config = dict(
    num_hidden_layers=15,
    hidden_size=320,
    num_attention_heads=10,
    num_key_value_heads=10,
    head_dim=32,
    intermediate_size=1600,
    vocab_size=22502,
    hidden_act='gelu',
    norm='layernorm',
    norm_place='pre',
    norm_eps=1e-06,
    positions='learned+rope',
    rope_theta=10000.0,
    rope_fraction=1.0,
    qk_norm=False,
    attn_scale=0.177,
    bias='none',
    tie_word_embeddings=True,
    parallel_block=False,
    init='normal',
    init_std_qkv=0.0203,
    init_std_o=0.0037,
    init_std_up=0.0203,
    init_std_down=0.0037,
    init_out_by_depth=True,
    optimizer='muon_variant',
    learning_rate=0.00167,
    lr_mult_o=2.0,
    beta1=0.95,
    lr_head=0.00462,
    max_grad_norm=2.0,
    warmup_steps=200,
    schedule='wsd',
    decay_fraction=1.0,
    decay_shape='linear',
    final_lr_fraction=0.0,
    batch_tokens=32768,
    max_seq_len=512,
    doc_mask=False,
    train_tokens=319600000,
    max_steps=9754,
    dataset='wikipedia_en',
)
MLP neurons of a small language model. Each row is named by its layer, matrix (up: input weights; down: output weights) and neuron, and shows model dimensions 0-95. Each number is 50 + 12 x the weight over its row's rms, rounded and kept within 0 to 99.
After each neuron's rows, "fires after" lists the tokens most often just before its 100 highest values on Wikipedia text that the model never trained on; "fires in" lists the words (lower case) most often at its 100 highest values on Wikipedia text that the model never trained on.

L5.up320:45 77 56 50 53 47 50 25 43 63 38 47 46 48 38 58 60 64 45 59 30 45 74 47 47 60 51 53 69 50 73 59 75 47 74 60 61 51 77 34 50 40 67 66 31 54 56 45 65 43 47 36 12 58 52 46 31 62 45 34 32 61 57 67 40 60 48 28 36 49 36 56 59 74 59 65 47 27 60 40 64 57 53 29 54 49 53 42 33 57 47 67 49 39 55 53
L5.down320:40 38 58 39 65 57 51 46 54 75 58 45 51 53 71 44 45 60 35 45 56 57 71 50 47 65 63 57 41 53 69 41 59 35 33 67 38 50 47 55 44 38 28 70 33 53 89 39 26 55 62 74 51 55 46 40 49 51 55 68 40 44 54 59 62 58 66 46 47 45 55 43 46 48 38 62 54 41 45 35 51 49 47 49 34 45 31 37 22 57 36 59 47 72 51 34
fires after: ",", " and"
fires in: "which", "will", "who"

L8.up1454:38 38 60 53 33 43 63 37 32 37 65 67 66 64 63 49 62 64 50 69 57 66 42 31 56 60 22 61 73 38 40 36 72 37 32 39 58 62 53 53 35 67 68 51 54 53 51 28 36 38 56 40 69 55 48 39 73 54 63 63 76 60 45 55 63 38 37 40 44 50 59 66 41 66 46 49 38 24 42 32 45 53 48 51 27 48 46 50 26 46 60 53 50 45 45 59
L8.down1454:46 39 07 68 54 27 39 38 53 58 78 42 56 39 37 40 39 47 50 47 54 53 42 49 61 46 33 64 67 61 42 70 56 30 41 20 45 61 48 47 41 53 49 31 44 50 50 69 37 58 45 45 67 57 60 49 56 46 65 27 64 40 25 29 73 47 66 55 39 47 54 63 57 31 46 56 26 45 45 39 54 50 60 27 53 51 43 61 34 40 56 48 39 47 71 51
fires after: "0", "5", "2", ",", "."
fires in: "000", "500", "00", "200", "300"

L2.up855:62 45 48 71 42 62 64 22 53 56 56 78 45 54 48 51 38 58 43 78 48 75 65 67 54 75 62 58 35 39 32 75 38 46 54 53 58 53 46 47 50 41 66 68 48 40 48 44 61 45 54 59 17 42 50 48 40 58 51 41 52 48 59 55 55 59 34 49 67 52 55 69 66 27 47 37 46 49 51 45 42 64 56 31 48 70 51 49 38 30 52 63 52 58 81 49
L2.down855:44 47 58 71 54 56 49 40 37 50 41 45 44 39 38 57 29 60 44 62 80 50 60 52 38 53 32 43 39 54 37 48 66 39 37 31 50 56 62 65 37 53 29 38 59 39 50 43 60 58 43 51 41 64 64 34 58 54 62 29 44 57 78 65 55 59 48 33 68 58 51 53 34 46 45 47 35 59 71 45 40 52 62 43 34 69 52 34 46 36 65 35 52 41 64 47
fires after: "2", "0", " the"
fires in: "2010", "2002", "same", "2001", "2011"

L2.up203:74 40 33 64 33 38 50 41 46 76 44 44 43 46 75 51 45 79 33 48 48 71 71 56 52 27 40 60 44 44 33 69 40 57 65 73 78 61 49 74 73 34 53 69 35 61 54 62 44 54 33 63 32 32 44 36 50 75 59 59 45 35 45 66 40 50 51 39 33 49 39 55 28 41 70 58 47 49 47 58 46 52 60 59 26 42 34 67 73 57 43 56 45 38 34 39
L2.down203:41 65 48 53 65 57 41 44 50 43 47 43 57 29 73 43 56 46 47 67 40 36 49 66 70 41 36 57 67 41 30 64 66 56 46 45 32 53 41 52 40 53 56 42 67 38 48 64 55 57 30 56 41 46 43 37 47 49 60 48 53 62 25 54 41 62 39 46 68 48 32 48 74 18 34 46 39 62 57 57 42 65 32 29 31 43 30 45 46 48 45 53 43 50 54 48
fires after: "0", "2"
fires in: "2020", "2018", "2010", "2022"

L2.up1059:51 49 49 54 53 45 43 57 36 69 17 55 49 81 53 45 51 40 49 57 55 44 69 55 49 50 40 48 55 50 57 39 56 47 60 40 57 58 65 48 59 42 51 51 53 36 53 49 63 48 24 50 48 88 30 37 78 47 48 58 54 42 45 39 57 47 47 81 46 49 73 70 55 53 51 71 34 47 16 53 54 56 52 44 46 63 45 47 49 53 42 51 45 80 49 39
L2.down1059:38 49 49 46 54 55 62 44 54 37 22 48 53 78 34 34 61 40 46 47 40 65 36 35 51 67 52 54 31 40 62 55 51 49 40 53 43 61 54 50 47 45 66 35 57 48 60 26 62 64 17 39 65 41 53 46 65 51 40 52 53 00 72 41 73 66 52 56 42 28 66 55 53 33 44 48 61 54 33 43 55 35 45 41 52 50 23 54 51 39 43 52 51 22 56 60
fires after: ".", ",", " \"", "We", ".\n\n", " where"
fires in: "it", "she", "ve", "p"

L8.up867:46 32 54 64 63 43 44 47 57 53 67 45 35 53 55 49 46 43 39 22 59 65 44 68 47 52 52 60 44 54 69 64 45 58 44 68 59 62 65 61 50 41 64 36 64 81 60 58 62 66 50 62 45 52 38 36 77 52 58 37 68 44 45 53 69 51 47 72 45 41 54 57 58 52 46 53 52 65 40 32 52 62 50 51 58 42 59 59 57 66 46 31 28 61 35 49
L8.down867:27 54 30 26 57 46 53 42 56 50 55 40 42 52 37 37 32 52 39 76 31 60 56 50 36 63 41 33 42 31 73 66 50 63 31 65 69 42 55 79 43 37 50 33 48 54 71 66 40 50 48 62 50 19 37 44 56 49 50 51 46 28 52 60 53 51 22 68 28 44 43 56 39 63 54 35 66 61 39 40 61 58 59 49 47 45 44 50 45 45 57 57 36 33 30 63
fires after: ",", ".", " known", " where"
fires in: "he", "his", "for", "she"

L2.up640:34 50 36 70 45 38 56 59 38 48 40 68 55 59 65 53 44 49 83 46 60 31 49 55 50 60 36 60 55 68 53 40 41 50 74 54 47 49 45 46 58 50 81 55 35 45 47 62 53 58 62 42 39 45 38 38 44 31 43 67 48 60 53 59 42 45 55 58 64 38 38 33 40 58 28 42 31 61 52 45 45 51 46 26 78 48 55 64 38 75 66 46 60 60 58 56
L2.down640:34 56 48 59 46 39 53 60 72 77 49 46 64 52 28 32 57 40 70 34 50 49 35 60 37 47 40 84 74 39 52 45 61 45 58 55 64 55 47 36 40 68 56 39 42 46 28 42 53 54 65 41 51 50 34 53 52 38 56 60 38 77 70 39 51 25 73 50 61 56 45 40 41 53 35 50 66 33 17 43 49 63 38 58 56 39 48 57 59 51 43 63 77 24 56 57
fires after: "1", " number", " group", " for"
fires in: "of", "100", "10", "four", "six", "three"

L5.up699:62 50 63 60 58 56 63 45 65 40 50 62 48 74 40 45 69 18 51 70 51 34 39 63 53 61 75 51 41 42 64 42 60 26 56 44 53 69 70 63 73 62 64 46 46 46 59 31 44 41 53 37 56 56 51 70 63 49 70 48 40 62 73 19 51 36 36 69 22 47 51 59 50 45 34 61 59 39 31 35 47 49 73 58 57 52 54 38 49 35 54 52 37 28 38 53
L5.down699:51 52 47 70 33 54 24 56 54 44 56 45 51 50 54 51 56 69 44 27 68 46 33 45 54 70 68 37 59 34 44 52 57 59 50 43 57 49 60 56 59 47 70 66 43 47 61 45 43 35 38 60 46 40 56 30 50 47 61 34 76 59 61 40 46 52 54 32 39 67 40 29 35 45 45 28 74 41 54 66 30 46 52 45 25 58 67 56 53 38 59 35 56 38 47 50
fires after: "1", " (", " number", " of"
fires in: "100", "10", "of", "12", "11", "22"

L2.up1144:44 55 61 56 44 49 69 34 64 54 76 34 61 50 40 57 38 68 68 69 49 43 63 59 41 59 50 56 30 41 46 58 65 50 54 55 52 65 56 30 63 65 56 41 49 61 30 51 41 68 64 44 61 62 60 52 66 62 44 44 48 16 50 70 44 52 43 50 37 50 57 39 29 60 25 59 56 42 43 61 34 43 40 60 54 51 56 51 64 53 63 61 43 34 41 57
L2.down1144:47 62 56 54 69 51 46 33 36 43 42 45 55 48 53 71 68 41 34 49 09 77 41 50 48 40 52 34 31 61 33 60 62 63 48 47 39 59 57 34 56 48 50 55 43 66 66 53 44 71 53 38 42 50 46 51 48 60 50 60 48 52 31 55 42 52 75 66 37 47 51 58 39 56 62 54 69 46 49 45 40 42 45 55 43 50 68 38 35 50 55 48 59 50 63 70
fires after: " ", " ("
fires in: "0", "01"

L8.up1561:65 36 36 75 46 59 41 33 30 48 67 41 35 94 51 61 70 24 35 53 28 63 34 69 46 43 60 57 54 57 37 52 51 54 61 37 46 51 33 76 35 47 53 61 58 55 35 33 58 38 34 68 61 72 58 75 53 70 54 34 42 52 45 52 49 53 42 43 57 46 39 45 41 31 62 37 53 24 34 38 29 68 74 74 38 45 48 33 51 36 39 41 56 39 37 60
L8.down1561:43 66 72 44 46 41 55 50 63 61 36 46 50 45 53 57 55 56 45 57 40 60 60 45 33 38 53 78 40 49 80 48 52 65 32 51 41 47 51 48 55 41 35 46 65 63 54 55 77 33 27 42 44 29 48 43 45 22 41 44 39 48 58 45 60 34 46 28 39 45 27 53 47 47 45 64 57 43 43 43 44 46 44 53 51 65 33 62 51 36 47 70 48 38 57 36
fires after: ","
fires in: "and", "but"

L5.up116:45 37 53 55 57 62 55 52 35 49 43 51 31 75 34 77 60 40 39 54 39 42 60 54 33 59 58 55 55 51 47 38 45 40 33 36 61 39 74 53 39 58 57 48 39 49 66 60 46 73 40 43 59 59 58 56 56 59 51 35 38 35 61 58 39 47 60 40 50 66 48 48 43 66 17 43 51 44 40 53 54 34 42 57 56 45 52 35 24 74 43 55 71 37 29 51
L5.down116:54 65 60 56 44 47 37 57 48 42 34 46 64 50 61 57 43 58 54 40 42 40 59 54 43 36 43 55 53 44 60 73 71 45 77 53 34 41 48 64 38 58 59 48 67 56 44 31 56 41 47 50 42 45 51 56 66 53 54 41 61 52 53 67 53 45 35 33 48 36 74 41 39 56 55 63 61 70 62 35 50 34 62 40 36 77 43 45 66 42 57 48 57 45 32 55
fires after: ",", " and", " This"
fires in: "with", "is", "and", "was"

L5.up1335:47 40 41 69 56 36 37 44 58 49 34 40 58 42 40 30 76 30 56 56 67 69 41 60 53 69 52 47 73 44 49 37 60 71 60 45 60 43 37 63 28 40 44 46 37 45 42 68 40 61 33 32 57 50 65 52 61 54 57 50 26 54 67 60 43 77 51 59 65 72 47 45 69 43 53 48 48 43 83 60 64 64 57 36 44 43 50 52 63 56 41 29 58 51 20 35
L5.down1335:56 62 60 56 61 46 48 25 73 36 38 64 48 46 46 64 65 37 69 64 44 49 47 51 38 37 59 53 52 32 56 46 40 58 35 50 57 51 57 46 41 43 49 42 43 35 60 26 62 51 51 65 57 80 33 54 43 72 38 44 58 43 46 35 58 69 36 58 43 57 54 45 55 63 37 42 53 34 33 41 70 49 59 44 46 51 40 47 57 58 45 51 44 68 78 37
fires after: "."
fires in: "3", "8", "4", "9", "6", "2"

L2.up1399:42 66 88 29 61 54 60 63 54 59 58 64 56 80 49 66 51 47 67 65 56 62 59 41 54 52 40 43 53 58 46 37 67 51 57 54 60 57 53 51 67 49 59 69 45 66 36 42 47 74 52 38 60 40 51 40 43 54 36 53 46 30 37 28 25 27 31 53 51 60 55 37 50 57 41 59 51 60 52 40 57 64 50 43 71 33 50 48 50 57 67 54 61 21 47 55
L2.down1399:33 43 55 38 48 27 42 67 31 50 35 87 24 51 63 51 67 48 52 49 65 55 38 68 52 48 46 63 56 63 49 58 46 44 15 33 30 58 28 44 38 56 34 31 17 68 50 49 62 48 50 57 36 42 70 69 50 54 47 52 56 61 59 51 56 61 68 56 37 67 54 56 48 33 46 45 34 48 46 63 41 28 48 55 48 47 35 50 32 64 45 60 45 75 57 49
fires after: "0", "6", "ip", "5"
fires in: "m", "line", "tiptur"

L5.up44:62 60 48 64 40 51 65 35 66 51 61 58 57 37 42 56 58 52 52 55 56 66 17 72 51 52 45 53 43 46 37 58 65 47 69 24 30 59 59 38 41 51 77 36 24 49 46 42 48 61 63 52 58 33 38 52 68 59 62 50 72 63 57 79 35 57 34 51 54 44 50 46 46 71 62 52 37 62 54 44 50 62 64 41 42 61 65 70 38 51 47 58 74 48 59 46
L5.down44:66 49 33 58 62 59 45 35 51 36 35 45 61 55 63 67 53 64 51 48 60 48 41 36 48 53 39 55 26 53 44 35 63 50 65 35 39 56 32 50 41 74 49 40 65 47 63 71 55 44 38 50 51 57 54 48 33 58 50 49 41 20 35 44 40 55 43 50 52 62 45 54 47 25 27 57 31 42 37 50 50 41 45 58 43 38 64 41 20 51 52 59 44 74 47 40
fires after: "2", " ", " ("
fires in: "0", "20", "2017", "2019", "2023", "2018"